config = dict(
    n_layer=21,
    d_model=384,
    n_head=12,
    n_kv_head=12,
    head_dim=32,
    d_mlp=1536,
    vocab_size=26613,
    activation='tanh_gelu',
    norm='layernorm',
    norm_place='pre',
    norm_eps=1e-05,
    positions='rope',
    rope_base=10000.0,
    rope_fraction=0.5,
    qk_norm=False,
    attn_scale=0.177,
    bias='none',
    tie_embeddings=False,
    parallel_block=True,
    init='normal',
    init_std_qkv=0.0294,
    init_std_o=0.00453,
    init_std_up=0.0294,
    init_std_down=0.00226,
    optimizer='adamw',
    lr=0.00117,
    lr_mult_qkv=0.7,
    beta1=0.9,
    beta2=0.95,
    lr_head=0.00612,
    grad_clip=1.0,
    warmup_steps=535,
    schedule='wsd',
    decay_fraction=0.631,
    decay_shape='linear',
    final_lr_fraction=0.1,
    batch_tokens=65536,
    seq_len=384,
    doc_mask=True,
    train_tokens=458500000,
    steps=6997,
    dataset='wikipedia_en',
)
MLP neurons of a small language model. Each row is named by its layer, matrix (up: input weights; down: output weights) and neuron, and shows model dimensions 80-271. Each number is 128 + 24 x the weight over its row's rms, rounded and kept within 0 to 255. Numbers have three digits each.
After each neuron's rows, "fires before" lists the tokens most often just after its 100 highest values on Wikipedia text that the model never trained on.

L18.up976:126152149108134106151124069140170115090123141139154142128122134107134098125143096094093139138099181106142146120113110161128131132118142147096151153128112138127136109097113136116088140095133175140130131123111092160133112161110151130146109160142124148164123115138132115127184125131145174186149118103155144107125140148130108137130092101142088129112148126136089161132140136127159108151119172124113148111183108094123083101129140122115180117116124126090104180099134126096152084101139088144079117115150115134123125141108104078136131148126140158140117123196107128127121115146159157080
L18.down976:147132141086098102139129137144124094141128130162113164120119137105110161121118132125127126216123120179152151129157110121144141135121132130126103138109161141094162113148121093129187133153101141137123081109100122133144119160163143142130105111129125150127133131090139115221122115140116123127139096159154123123123110167127151125130115130080137165158133138100130107152120100163103135127123185119121126155158113084123147145142120113134107147119143089149128118131121115097154145123163116117129107140117116119150165137145112159062147091133111119116149157150126127175164109123119119136
fires before: " |", ";", "\n"

L18.up32:143103121094155116136149126104143168110148139131119132106134098140133127104120097138109110126123102128100109181134106156116115100119171140118143120131160097155150160143135168126090152086112132095136139138086115150119119129097106089110110103117167119078133150113126115147106170119081153098107105131121150115173111137143134143167120142110071141102114167095128157163152117081145134130151147147135106126142085097145150139173146107160117140128120148128125153107112161098071070116145111137120147097103119141124132126085142133094127115098131138148103154094107144095104151108154137095
L18.down32:122145169166101151086166122136157115144108127138119151144100156149144139107107120156126159069140144108116150131099138094127135134144109105109074089148154084121107104116086140106139116081120117135110122130122136151111162116136156151134108131106148076115096147125152101029151118098150098120146151147128138160149126163109159176123116109111155104063163115109110130098140125125117137143114116148148161114128124148129129078129134120141141138141102140143119119107144156136151156114154167126127148120119083125141133120098141125188136120123127141121079136117107116134130118148087143131
fires before: " ", " the", " a"

L13.up72:129131101076081094132093119130133127146120111107101112075114137120113130115145071136119115117162102157102089156107062110135185108106100134127113125139134135118139152148112127119068145114139167132122122157123066111126129164121186156123139133128140147130136129090155138156115074137110132127116117159112116129101122108117152122165107142101143138115161137107129148146125136120149178102131095100156141127083097089082127167151123124113157119123142116115145127119104152142072140110131120165141152162160153125140147133127123125109123087161114127113117108149125126126124117080096151169
L13.down72:144093146128143154155130116126110129135129113076147140107149152114119093106098170139104116105139144120149125118128137155150078108110124160108083117122137106166191163098116137183140127164128122152109127100157101130108127120107130109135103119142095118175120096157059118148099094154129101144101125127112097146088156158166125114144076110128145160108133143113107106128143152179129114137115119137101111130114108116143161143158139145103081126111159173124140099144153128118156108134141135099110150120127156120074122129149121131103119138134126134099113112123118118098127183147133099135
fires before: " |", "0", ";", "2"

L18.up1128:145130106128127097084133133093128097138149162157140118116136116118104154105162101158124131132102139101106128155135155170101161111115181136097149118152138090139131127150140140091099139107121091158099185147113092143096140132142091140152096082102110153130149137139118122123150141120104148097169150148139125139135113119146118114140142109107086124101147121113118154118150102134139115137107077138116122119132119142140089127150130144141149130142102140093088152127133184073074069137109137124134091121148104127078113093118118145128167121125139132155104144118149080101119134123156139064
L18.down1128:125130158112135157132170134113133145090128171147114121116147116157164142123181083146113120116078162069111093109116124169090180116132152148148072104160145105170146127126131139116111139117128126117114164150088143138143107079107122127084113114125138148141157133166094146070143145110108141115128130129151161106118149120149134178159134111127118121082159106094100131061105117118136120149092121140114136116157123170137145062172160101130123160152134123085175108092167150088137143126084133104103143134119091116102121133086120127179185113096126134151103125113122119135145102097130126137
fires before: " "

L13.up431:126120126096110170080116113091158104131107095160120085114137113044112179102082102108124149150104119121150124118143134111123114146094145084068098136117137130131172141100115105124096123126155187138104126136105082129147203150149131129121128116151089170156147120121137084121114136138112083092139135118143083127141132155099115125130116170112112097153155157079115158114131151144105134108140116124101144123134111152133134121158107069141135129162116090141150123091152165115134094123135116093159113108109125138140173140119130159130148069103112109124126116127149112111124131123119120133
L13.down431:108128115099143146100097138125146122097140084108132145134150092127144100128105143131119103117123106141144118106124163098145086124120100090111124154098123104145106198099102117104116129130138154139090155134105121103127128119171138142160134140181116103148129120107124113038092105108151149123132111133116150124154129122128147094108139177143124093119105127094132168102155114135133109151137142146123092114146132180110152128092111140093141171140125104084139141114095133125119111119098118098145179135105119111132148124138129142143138118117126121119115117127143142135086135148104165180
fires before: ".", ",", " and", "\n", " in"

L6.up65:183154091095103117108139109094153125131163108182108156115154140102078124099116113105159161135118153093123110153159127108076145159117111169135146147118100107127172107119119117110141108142147119121121127107111110095153114106159128098131143111122070120149111093148112091143152108169140106121142160158151131133106135141135117096148148174127087122192173155118155179121124113114152136154113121142133126148154133097124121129142110130132116090130100111098115144102162172140156115162133143142118175112133121109113175119149124102162090136092109140120129072116122112129126123145146122136
L6.down65:160148116102134121123128117136123134117139096190119143119141116128107099132132132121140171227129109128127116133124112130095138135127113137136151124121100128144175097125135136118114143134156145127135113117084093133140132142126125101128124140095107147154134062135143097217138117155135132103133120122111118119135125115114135061196142163118108134141126102099117175137132133110168118150120097138126135141147089120112116170171122110145139089132105144137113141141154143137099115154118129119111153108144147123120161146106115133074094118118127144147120079134113132112145167141121192092
fires before: "2", "1", "3"

L13.up244:166120147100129105142082101099113082130096138137133125127124106121136140117160087130142156106085126117131130175147162140129144103136110121102131171145122122074106088104090145112095135155128122165083158156092111138138130112107137088190133109094149172108120105172127094146154126161148156163111148117143098111146130097112087135119120124102130113126153101155132158101155114128152150104137106082112116150143111129101114115142151151148147107127152123155124178138161138120137097136181112164141120145154120109139147137127100153133128145106144127159097128166165076085090161153116127086
L13.down244:132113109133111121109136125102128131107143129132127112108132114127128112128158106137132131063088117085114162129118158139134133130143137107119153135136148100082080119170120140145125135135128154121123127143119124122149113147137144128111152098140132116136162123116144142000145104156138127156120134129159122115146137127123112154096150111123125138129135085147138132109078126137140131141151157115119141114136112113138136130113113121121152145150116146146131146085136115136131106148167170118140097124129085141158147110164131123255146137104151095142075120146109133154140143148164124123
fires before: " ", "\n", "==", "==="

L13.up1125:191089125149135118126122134139105128067120126160140121117110167109148141145140132109143184123136080156175142153154116114128132144077138176136111104118143112093122145094131096116131149102143141155160101113067112156128124148143143109126142127127087118120098128121114097182111121073166103138126093143132149139130098145111143088122142138162122115132132160150135113132132142161176159141109127094124147105110145098097093131167138107171118121102090111123167131131131135158132161132188120167163138156111073114148125131104139137077122140121117100132139079135114113107117162143107112105
L13.down1125:133133125121100092133124132146150139140106095147123154105106169120120156122152111115118097122120118104113093088138118130153158114150117132125121140116085146139110118121097148118177149169119104093115118104135135158145187094106158139118129179121166134118126162136121108122160151166147152102107137168109060119122124126103085093141145103123078119132143146148109124111129105089083098080131148122136091157120139101141136131124136096118143116143132083084101117114125179072123158104118118141147115138160140146111127128163123129101121154107139155141085133141146126086126096109147111128
fires before: " |", " (", "\n"

L18.up1203:128122123134085109116115127137149109155112134139127122144159121103064128125115103124105134146109135094118123099076108134144124134135128151108174173138129109144157126140120180160102108131160097123135134134092096098151174095166151115149105129120146122123118116153143112138139129100126139158109128154072114085127121114108117129164153108088149149139150134111089132144113110120119146103122118151137148137161140109155111127194167088110163133150140112119065122124160142097106123142118085109092145137147133113104079174126150118118161109110093154155122159156141087102124097113131154098
L18.down1203:107121100124165107150144123108119148119135136115145151151124163111158131107152104139134138031134090125129139152143125122119130144143133137142113124150105136126132136147110114122133120142100129153084109116135148100142137117138109133149120136123139105147131096130117086000136118169126120120135131130133152117152116129169117110117133112105126134101129128121156135130128113113117125154148138166134119127102125115120156123132122131135142094102110140121118118135134130107107162109113148164119136130139126113134140127100137142255077142148109091124096134126125122157126124115145093100
fires before: " ", "ar"

L18.up808:169115102163125061076116104163135112148155097134135111105137145129137153130124102145129116145136157160098161146139100145110162119057129140120145147156100120113115133128162130138080104135190141153112128147144121130104125128129162109149117151065142119088095140143174136164161116149114113155114112088134159121117142121121133145145107130156086129150099092133128125101147102156095151089102114092114143106117125093099142121116151109115134154114100108119173163135116098151124107125128139094119130087132110104150097136113154101091134080136153133121176135156117114153124142081154106108
L18.down808:109112153117112145161087149089115095137133137176127122143130088106122157158119131103152146121113114138132096128132114132143141086149087095126112105092116147094147117096086134149108111137106155096146111108144160161150156126109171172141117175122106139154080131122111105123158106158140117118128129099148110153164130144174095131118167107156140176135130128140147170114164133118166137143102141104177115102129093153118126140134118114119150112096179116126142127130093151156179143120131112140145135159177119116100098129140164162152141088148150141138101069102136142144101124108147129155
fires before: " (", " |", ")", " ", "\n"

L6.up192:117131133117119111106120079135130161108115108159139128131125115090098140136117066120136143148118146130154185150152118111111125122107068125137132117144123125144138107132120111076186123124171160140112184147104095141164095131149128078140128104138101120142136076149151094120129084133168136118140106146133130158127133129121130128155142145104131130143163124169146160127149147126099130076142150145122134089125092105124140128161116113108136122113093119106083134120147114115124061170113115114109165124104094090147139121143146155143140109101105120131105115182119129113092082166097184116
L6.down192:111117144123129145114124120138112158098127095135130130109152084111130136132139105149135122240110136075140119146113127114148086137127121110160121124132136141126122118156110124089132129162161160119137161150080120143157085127152148122133148148123115135113167075139156119000144106131129132146122126143121135139153137130113125136102140124121100095127143103147141144147123137128113112118117127153129122108132086093107122126132126121105148142118148143127098098116137147134137126156129113134120145129112098077144123114154149133255127129128127148157134111120125159086100131146140140117
fires before: "==", "The", "===", "On", "In"

L3.up1452:127147114092123122147136177130172157081099118111131101121168097185123132115185097143131147150109118145115165107133120097116065104119135130117125127122110131124143126132178107140116149137158123137144101161198144122128137115118144148136101134141152128118088087110110131123115056167109111129107143141136108159134121066131133115128121136110100154165124143124147098152173134147153113140114170148118118124137095107141103117133127082139106099111121165088150176126098142146151122108123107164179120131118092096120128180138100122114148103112138143151120157119090165124116113131174125094
L3.down1452:142119133172150167169094140138113126082135129131139127136146147156140143147110117121137136037127127166141087150139151157114130114143138145152160132122142122127100115125115122123175081116108131169091147160104101112122120110092152118158162135121112101138134183140115092187175171103161131117181115138119146098144155150077124147129104112114117110067114143153097158083075116103122112107134135117111126119126122159090114154111137124088168164122137111146153114093151134116084138169100169121131128149133128147128104130122133125217072146177101094096125158156145081137126130139131094156
fires before: "\n", " |"

L13.up1264:139116106089122108142153090130092158133119086139052097092161146111125131109100145127098103130131123118149141168145142163108109153109096160098157144122144170148156138160112139135107141139164157148106123144134164162123180151097095124106121166153139155116140096108164106136100117095107118118134144113081112116135114107149102116133143138139099135163119131135114131114095135154119116092189132104134156120134122100112119114131082119131143113118104127164160155123120115127109067115111126062087122148096127147128172098121101136113142148082139107117131097149150098106118163151122106106
L13.down1264:136081139130141103138117157125164115103123120147136116113144131130129067093143104122070100099142149109147127169149146140109146133101124066139123135136110130129126132099109127130124106108109084087113118130092094174123113127132164118135142147119125125159107145132106135038116113095130135094120111104151154128176142119151143122137134149158137113106126152094124171085174116125132102137130128144125090109163103130148137143116188096070136146134106104102144143119095126117094135145118142119130126118130115093125143142148124102247149135115112151162146151107120131130086122102127162129
fires before: ",", ".", " and", " in"

L18.up468:140158114096183113111115075111175127094092090085148116143086110132098171157167128143105105094086131080165109156152167144116112137121160135142123133117136139162156154141122106119122150111134141131137136154158107097094107066121150083120117153160137172136140118169131117071134112140168152128089114143129101129134107113116144141126130117095082141130163127141124145097095111098165126129124163155122094156157138086126095178151101117122120132133142121124157149102153102129123137129108105136152096132141139135124128095109140145189127144106067122132091118145132108160118102092083150110
L18.down468:120116131131129124113152143121112135134157148136140132130153141134106114101085127122130116255159124122116108126142118154133128120122128117135131144132145145126131113126117122127129111110115124119121109124143116118142123144113132114117137112122114141103139135123112098255127149126119118142129144130134134146151143123121133127128128114132134136096113132117103141114124157108133143131115119137130124145132128146130141115125137134117122121121155136139121134112102136137121149135126116133138129124132125150139158122121161131000152128143131136125142160124087114143148129152141109142
fires before: "\n"

L18.up1065:123112119174145115139109148111175190127102134126128140112146103083091168134148153171128183139116084159092145128154122129135167173110150139133144160133132124141132125122140099096108117168130099114121117158114142177120097137121108142163109130139117116132140131108100109153138119150118132104159134121103104088148150171193117110155116135109125100161123130145101126134123116145148117091134145128107113121174076130135117102088109131178181100082143111148102102127095141095136120123133178140122165109113145103132148080164098062106125162096073148152114132147095112090120166132130107140
L18.down1065:103137143129172156092098100159147127133134135122111160140092142149142121155114141164098131122117150150114116105098172146122139120128129112128151118113073099123174106138130121131141147126161109104109116159154120139135102139091153176152097124127101121164152113151127087097107116135129104104177141127147182147135086183155141135143118121161151167122130131120114145140152137159120177150158102092109141082106091143105115159110136099126084140074107096112137147147147128136163128135120111124155133109125133144183107155136113124165135122114116149125126108154088106128169162100084142125
fires before: "0"

L6.up1407:138146126131137109094117128149130084106109099145140124127128088082093145122096084116120115171104120149152138140145159155133094107077090141095123119108136145114158164117115116099101114155168158145112142155118123127132105133123115149121126110142141166120138096111147104138116131117121135102107097141152101128116130136144116100127158153112086104155149124177133123141134120140081152086153106153130133111143114115096143094151102122123179137114094124135102133164155146103095076122141096102166149152129113150123134131128109175137132068121105118108126134162096144130104109151128171078
L6.down1407:120096138144100146087101137140133141120135089173119112070150100121112119106114134106143130255089109115153148173118118122129134119115119089171168112136119132145150132127113145093137133137152153102147160142135118178125125145140149118130130099123130137088163112139159143041147123144151144134113120146127138126168136131129125086116127119109119156112136089146132159120146123155147095140125128117126151128137101119114101132146128090103136126105159134128143080124107159104174105131138115140129132146144098100143132124144114119230152117119147140147114123147131112100103157157150135102
fires before: "==", "The", "===", "\n"

L18.up806:108152117147114103131113090133151119120119144127139157099123112097130105148133118133188110155061142142105129134101129137107114118115134146113093113151125154085135151112111129130115163137132149111133177122089139173126114144065133109134140122120140127118074115104146101152140124164132108144107149134140141114107132127129137111121113114147091098106162112140127174142160144186116120094125167135149158056122122128126114150172172107171128155136123147156130119149142131121141120100148133155150123119108135089155131098136161123106132110117148165124175111159137125118145132118134124166
L18.down806:134119154151116119150115088120120130132152140146108154163103137147120164163105171143131062141097115093135081141114079118154120071095100089172131088153152166082119125120075097146137187115146168114129113155140135136133114162087142085099154122149104124168120144112131101145123121147113153155098104118124105129143130078130109172121143095152121142100121103100106122126138122167100131155107142107133131120168104126079175121131137089100081141089145144125145116153086120174163147165146125159171141147145102119115136111122162104119125143112161085078134110148121150150120135133093121200
fires before: " |", " (", ")", ":"

L18.up1181:144154144104131129135104114144120080121149141133123135084138093125121111158150074137107128122108144111131174127142143109140093107116162113123143143153136104132169124113135103116115155102129159125112158127134087124124115163087129142123099118193068154159110132141169105119158082170141129154095154114121104167095111132113184130144115109111126128106122127107139160115162173140115135104163128131211171104126109110091125117158108141151148138114133164153157132120120122082136122110117150126140146102158107109099148132094126076109102153158135128142136112159117090116131128131142164109
L18.down1181:175162139150096119133103147114129098122093133112133131138130129135174116140127146126107123158136129159185147136153099115162111130168081115149099127109154134118108128114124103133103141135155144153134102122137156157107102139086115140098166140131055157116131131109100105137144128142105147167131114111135122140130130129155128143128115109136131137127113131108121090133130164162117129139146177092151092149143095147099136129094087110116117156111145137094146089121122115123156136134160186127137152130128121101115173142145097113112120128121122122113134121106128127156121156135098121167
fires before: " |", ";"

L13.up688:142137121154166130144130112151135090108147125129119145116123092125144163145137137176159135190077155096149138159187129149120071106102122100126151118151092125115117140111071133139122168137108121101095089116147121155120145105103102101112150076096142121114099116119089138148134128158173151117110148107128098092126156148130146120123103106089113101103175117142108106118123107098159113087122105133136163123142115135108138111139126141097146102117088086118124133177097106119124099107122114147079140141137170120109147148120081147130161097127113119151157135147094138081118132159145137133
L13.down688:167131155181107107115135127137127116122128144155118135088118116137164131136135169160129127137146119051128148137139168112130134107128150089126076125149129119138120135146089171165132142154157100146132101110096125151120136116135112129145110136116108142135110139140157159030097123129116087127147131103114133096180118144108135173106103104152125107142126176107112147138119161172162144150096122117143117128114124133112081140122147113117129137123126143149107119129102125113110127149093159141165119131143141133120105106112115119255134115092146133122120109139119077101098146131098099115
fires before: "\n", "=="

L18.up37:184148099141120119120143144135110120101120147140150114132126138145158141146121105125093149135123064152174121183138082112109124137093141106133134115145141135084102136127111082111084145107130104126122102151120124142139145135093133081123133134149125116113106092175125124148109137151119124132148112145152134113089123123121153129125105110106169172096131118101109147139149143188121099134117156099087128089125117133081112188130150094132113112137097125113153117141084121148153143168174132120123150154144101119141114135136143079093170120111148106134191078132125105118118157132139138149
L18.down37:122139175122138135135103117135133103111152143151118178135116175092110135107137083094157142094162124080111156141136156135153116115148122128119122108086120176103105078121124140146128117152091075109114132116132093117137133100115132131111156121101154134147126136136126095038146169175158124113103126147169061137129124155157125122117147105145134142099097171158110112111125118127133118121163141144170123159118163136148138144135201130150107103120166074165143097129151111133118142125126130155129125101170141118110126186160187108204135162150104175119089118127131089102139118126142130099
fires before: " |", "\n", ";", " (", ","

L13.up294:110133121091168094086130156113150127112168095147104081089107085135115140094091147158161150135129113102164145136143173155138099109115163133144136112139080133106111129139081085102128172134174134133152121136123130145102138141120116086130107154132134142115154124130101108140155112133148165119124138137140144118072130162116042123143118146104148148133140111098164136137130133103120113139120126111120106135115101127121100117172099099103123118153110124145120162171172094137108098141137131132097107114114137127126186120122123142145094129081150158104150119109160125153092109153120100103
L13.down294:184123117099107129146124118115169116177105111121128143117137127138099102120098124120137145112111112143115111130102133135138111151132126115149085127142113128135153136091122126127115122147128127116166088119107099138100124066143165150149124097096155167177132145141177140146087124112155112142159124122121100084139148116157126097068124142102197139130159127132127117105136138179123124140136146121087130142097091160144134129171145149159146128135136154150124096160131155153178122133152114079152129157138157130121102101095097130136144099154136103144125137153136148137135076103093084113
fires before: "1", "9", "2", " the"

L13.up216:151100131128143092150116076114125131111089088128152148132111137118103148160178093113122120125068142110129135157107087142123118147122125119137128141147117111106119089124084135150140124150152128149120165128098102116137144118106152131137137109131127138099142128193134129125131092189141131156074120099110094140128136116108112139138126117107088137132175126156163154089150097141158113090188145131126137112128106110127099142186122161111116101125129128126096172139132132124134119184155136136112114144116136105115102156139134107135110140087106136147109117192172081098068113156092142141
L13.down216:120133114136142088121121101113145120116115106105121132109126134117143134140167103153160124071097109111103142162122120113131099140111139124116126152139124102126104127160102136126135147129162140144120136130111110141123124131150122111111130130139133118114155112168146133000142089166133126132103126113114105129119136118113107184110130107105093108149161118153134159097123122135153129122148157130122142117150097099098089113140145137100156115126122141164125143095119138130146109137154160112124106131123112102132142122133120123255132151093139086142122109168125119115106116156115135104
fires before: "\n", "=", " "

L18.up88:114159148145110138116130096127174092147086094140119116145090097109113174156117109172115123180108136162121131163185120135031111124132107134122173104143140120115187115139118156112132131139126122114117096114151119121123096136105146100161075127112119127151155096134128147119141125145090085082123144127119120108113125132138101138140155125119126160138118160098185154116087080123157109093149141122094171115151110131138163103135133093109146087131165140170136124137158182149109154123118137121096127088095163122147163124072159138127108091112189122125122173153135116134132095130145139128
L18.down88:168104096158103121143135109144136120134096119116120112126142144117177147140155154124107124146115105137148134136124175100150100123117074155115104124145146159146064136143132097160107115154132110085089111143078130145126101134099121122116113126133149107163140138134101155117123163115116150123132145183171088152125115123157158113122154160190147147121119170101121164165127141166117200130134154095095110146101105132139157132161166120104143131099090125115139064120095127129141174132140135108203120077062125158159096131111160130123090117114124092119103114104082121115112144138119104186
fires before: "9", "8"

L18.up704:127155113072133093113114109086119131130128122126091116104132103149111154126133071115107140103124104120122139159154102090131140117121105113113174149136132112116094156175087143122130090167155132089102108126154146151118114149157151151124073156130160195112126146157133102115140109097090119148144121132094131103098154105125107147141139110140138123168093122137124172100100122107162138134148135098142115117154156082152099123151129104106146124136146127151098157126177143135095104130084147152142133097163142138128153102146115141144113130115146105101117131112167127107130103117122103088
L18.down704:129134152175166132109133164136126147093105129143102151125128127159084122093137148127129077206104141102115148148139121131152079092128106145140079118180116094149133132115126129160126168148094143106152109151141148127116124083118135158118161124117178118111152103140141117196149164153137135151138107132110102127129148159122140099145131140124130145146129166083095103140120127119128122163092148135125139116096133170116176110113121117086135130128101132092129120164110095112128123137087122121123157147094116160153103150116160132046135145104135118122130136135071070141088146066132126150
fires before: "9", "1"

L18.up841:120116173146142105117157126116145131145152093182106132099125135114138153139167135143094139087100161129123127153174069128119133175103154141130158122118131127103142146085122134114145169153142142119133084100140140128067136108159086130154134130132113097138121146140140149111103120116116132184148128117131097119128155142129139135139122133120119136123121135135130178092157122168115130114181116137168139120126091120132119097121113147152159139079095137164085132142143126145136082136164150062123089104135166114117148165130144132139095129123156137165131103119175138109104078131094137131
L18.down841:118107127107135126101119131149102154129109125116151140140127127121103094123087148092127153241141112152125151125131170157120120174135152102132143116108128152124164096118146144115081134110123124124136121121125103143133131170103150162100127101133117115141135146108078113255130120146136113115142111130143132141149155097144126094141119142136176132094086123108064120165137148132101153114170139124152128144148133145164115139108142086128129098151150128113129143115109136133163153143124150145130143133141112128127110151116144108004137124174107162122134136102125099140165122141157129143
fires before: "0"

L13.up359:133152097118149111123116157134143094116135115098122077147110132120060134138148115172126174137134161180123163136126112121111129123103141116103144173105113092115110121111127137137110106142140133110124122128149117143151118152127135134134094118112157129110124086174120135158126118128140096110120132159119095124080127147113119121177154173110152110148149135129134168135110140100130123100137126140120180097127117127174138105130109128078130098147128130111096128156091140134133089137150134085130143144144123105097181107140122102119097127143149091128148127123154142109065111141118112109
L13.down359:104123140100113163115155107160157079162159089102101125122165115123089162119140117110116154175104078141099110131095140137109169136114104161105102118141105132134134130125124080138120087158136111134106125112113123145128125102114180131135158113104126144144133132104115145167109146115155134136156163107118144100099131134148137098163109134168158129135123085142125108132116103084128123141119112124102157113122106154142133117175115130167139145170094138124161065152120189141156157163115104130091147137089121134141121069132152136164117122146099099117155102098108136131147096175165143119
fires before: "9", "s", "8", " ed", " century"

L13.up1478:168181111111116114128115104101161136146139130161109117096172129114122107120137171158148162149118130131135123145159139108121133143157173134150119123118125102135157184083100090116088134173167134134125108105097072103096107138150121139115147113151087107144125067117105081136132141107132132113128127132123111110117105146127103135117119154121084101153168189095116165131135127163111097143116130132165132145147101147133084091141137100131127143162126115148089130145150112130101128095117112084122139101132167121117169148114107160138136101101141116150147106111154109152114104144126153098
L13.down1478:125110140127140113146164121116159114132136095159117102104160113115069121117117140121137135151131128140137140151120120106129166132111135166132125110124131092160141141138092097089102093142141146137138141142090101067133119110143149128100085075118130100134157056126138104187074102145164115136175120146086147139153139131139116135110130125120149137102138127106119054136121159149121141171113155146135127120157093141117132134153121150128165147119109153125096145156123111144121131147107126088179158155137110095147094139100116151089119142105151135123187073179126148118104125150162138146
fires before: "1", "9", "0", "2", " ", "7"

L18.up380:112132126128148163159145139144113136097136119126134145114106141077108150179103129145090126191171128128141135160129075132111149143092108114148147124121140174092166099135129086136133135146167149166119146111163142123124093109096129092167142133127126154122115126096144086164113118139137131110117133093114114104115146120135157125113127139119134104138130130151130113089118122151123112108106135102089159112143099165116129126115123109091135108115094112135113095124162114134146111144108116144108112155124112114105124122139151131084128140103115127119185121142115105117149178171119134114
L18.down380:169132150134094083126130122131126115146118134115125082132153135120148122094107148120143149018116168130122144122092146121142131110137128135134082124145108108142122153103124153160125123091108120126132131131058107166108148144149140136106120125147108124152112160153099152000135152129104120157110140129130123138152115144126108133127089123112118142111137146106086132163159167143107171116144119141142108117105174110104115131132113133106148126145144147138143162130132104111092101128154129092162101132124138126158153141158129143213131135143141133129098110106127130151097108087139096131
fires before: ")", " (", " |", ",", " and"

L18.up757:163116091113137143114179072112144131133130130126084123112110128127099154153116146114108194115144097083111133135144131125093118149128143103137142135116163120106141156147104099115120113159138100143114121119138108176140109140152098135170126081088149104122092108155089126130104100138129139105137100121119114127133143120161137103146158145129121104107110174164159152134112119098133100093128109165097176103136097076137121122117120098157170125082102101135120154119133146109150099133170171128114153114098087128127159135137104098126115162123117134108136142153140125097152108129131131160
L18.down757:115079151098128145155087113139145136162138128096124084150128060120111153137110145144095129162136133138116109151128149143162123165175139124150148088127135117161161099140108125134102104102161135113148132142143116111159155096103126151116137119162113103169136141121120101135112130146149124105136125131146161165113144182093136132126133098105143154118084083172111114131159132142142130145127118144066102122183097113113093107117153105125129091135099129116180132135094148099156116153147133130121110101162095137169093121124142112104127091112123150111146150161149107115120143133118129132
fires before: "0"

L13.up1192:163124109117133098096105111075160119082116114176129090054115145050103123119149123123133176151141155136188121125169123109103109144109127125147130171116119128155151125107109130097151136143152156151096156112113081134131175152126141107114108127151120132130137110129163118130143142166119141116103159095134092128133120155113088144153132146125121091160155165093152158147162125107096111119159131136114153141149147146146086104116103132114146122132094095171114152103147151153086114092109108154145161122075140132114113150135112123141096094062049099156115122149152098137167113168092121106
L13.down1192:088117135079149150140142143090113083118101157197125124102181099077118128103144126140152114126136133127146165132149148176114106139112083122134106145113145156138118146109124116141150116155121112173119114153101092120121093162186140136151120111146092121165114096120165120090116129165149126133103143117173116117134122108150125103117114139158109164096111131091145126083168164114116125163158158149113116126126126173137162133098118130129119123141142136151075124091115094128138108125129125133131147143099135147138119179143138136154130159121155121155138120139130153076107153160144113104
fires before: "1", "9", "7", "8", "2", "4"

L18.up741:138148115095122133124143083098162168123140100129153076113110089129130139167174126097137112117058079124113125163106080145140100162138140105092104136149142098122117126100109137110176136114148129109150149117124115134140128135141161123118134084140101155134139128138155110079097107152152130188090102096107104137098137109128145105164159128101134095149141112123131153178133146111168119128110162144121165102132101117112111148146134130139136166127144120126120154114119166189097083118129092115129123137127182134086152181104095156175123139124124129128142066142144139133093133139134150106
L18.down741:128099165140144104107135115110127102136140153120123154119132149143113132135094114122137117255146149158134128119146145108123134114119119104119141124147134148132148130140116130144127123112110123132136124150140142144144127119102120114116149130116158147125135155117121124255129134102120131114137143137137129139155149138144131138149116134137156152127125116092101096122134125144130123153116127121148127154117147131147149128143135126140135147141134128097129131137106122139144148118139108149151161114128127141154130127118137116000103136149132150102142127111117099155152109123137125178
fires before: "\n"

L13.up393:105145119153137146126102150108180164115149181133144097098125132100159134129137079142133132150133117137126110127125122108125151157093138109124110126130128106095146155096086114126116118118122144158187138165074129169106164158143149090124164077192125114149115116112104133151146115126116106111127095062141119143099119129096142115147113158141125129123123102101155146110158149098098112121163078141139164105076135087130111197120152137132123111108126148161106171094132097144109087105157099145134178155107120076119101133132144183120106117111102128156114170156112117128129113080156148136
L13.down393:145139147179093125110140148150135160146125163123096103133120113193132174132118116155120135118098142105145123144135123114110122098140108147106123153116127084120149134144079114111157157141101113141141158122108179144131131109155110133092110087111169164088077098133131152025150120118104114145131187129113119172140133151089135090139143079123108125139151139108141164124122128078095104123167142123144132132130094151154122178100137145114133133161138147105102129087106123104127118124153079129129162109148136120131110165112133172200126152089127139135120133097127164104131114116140114150
fires before: " ", " the"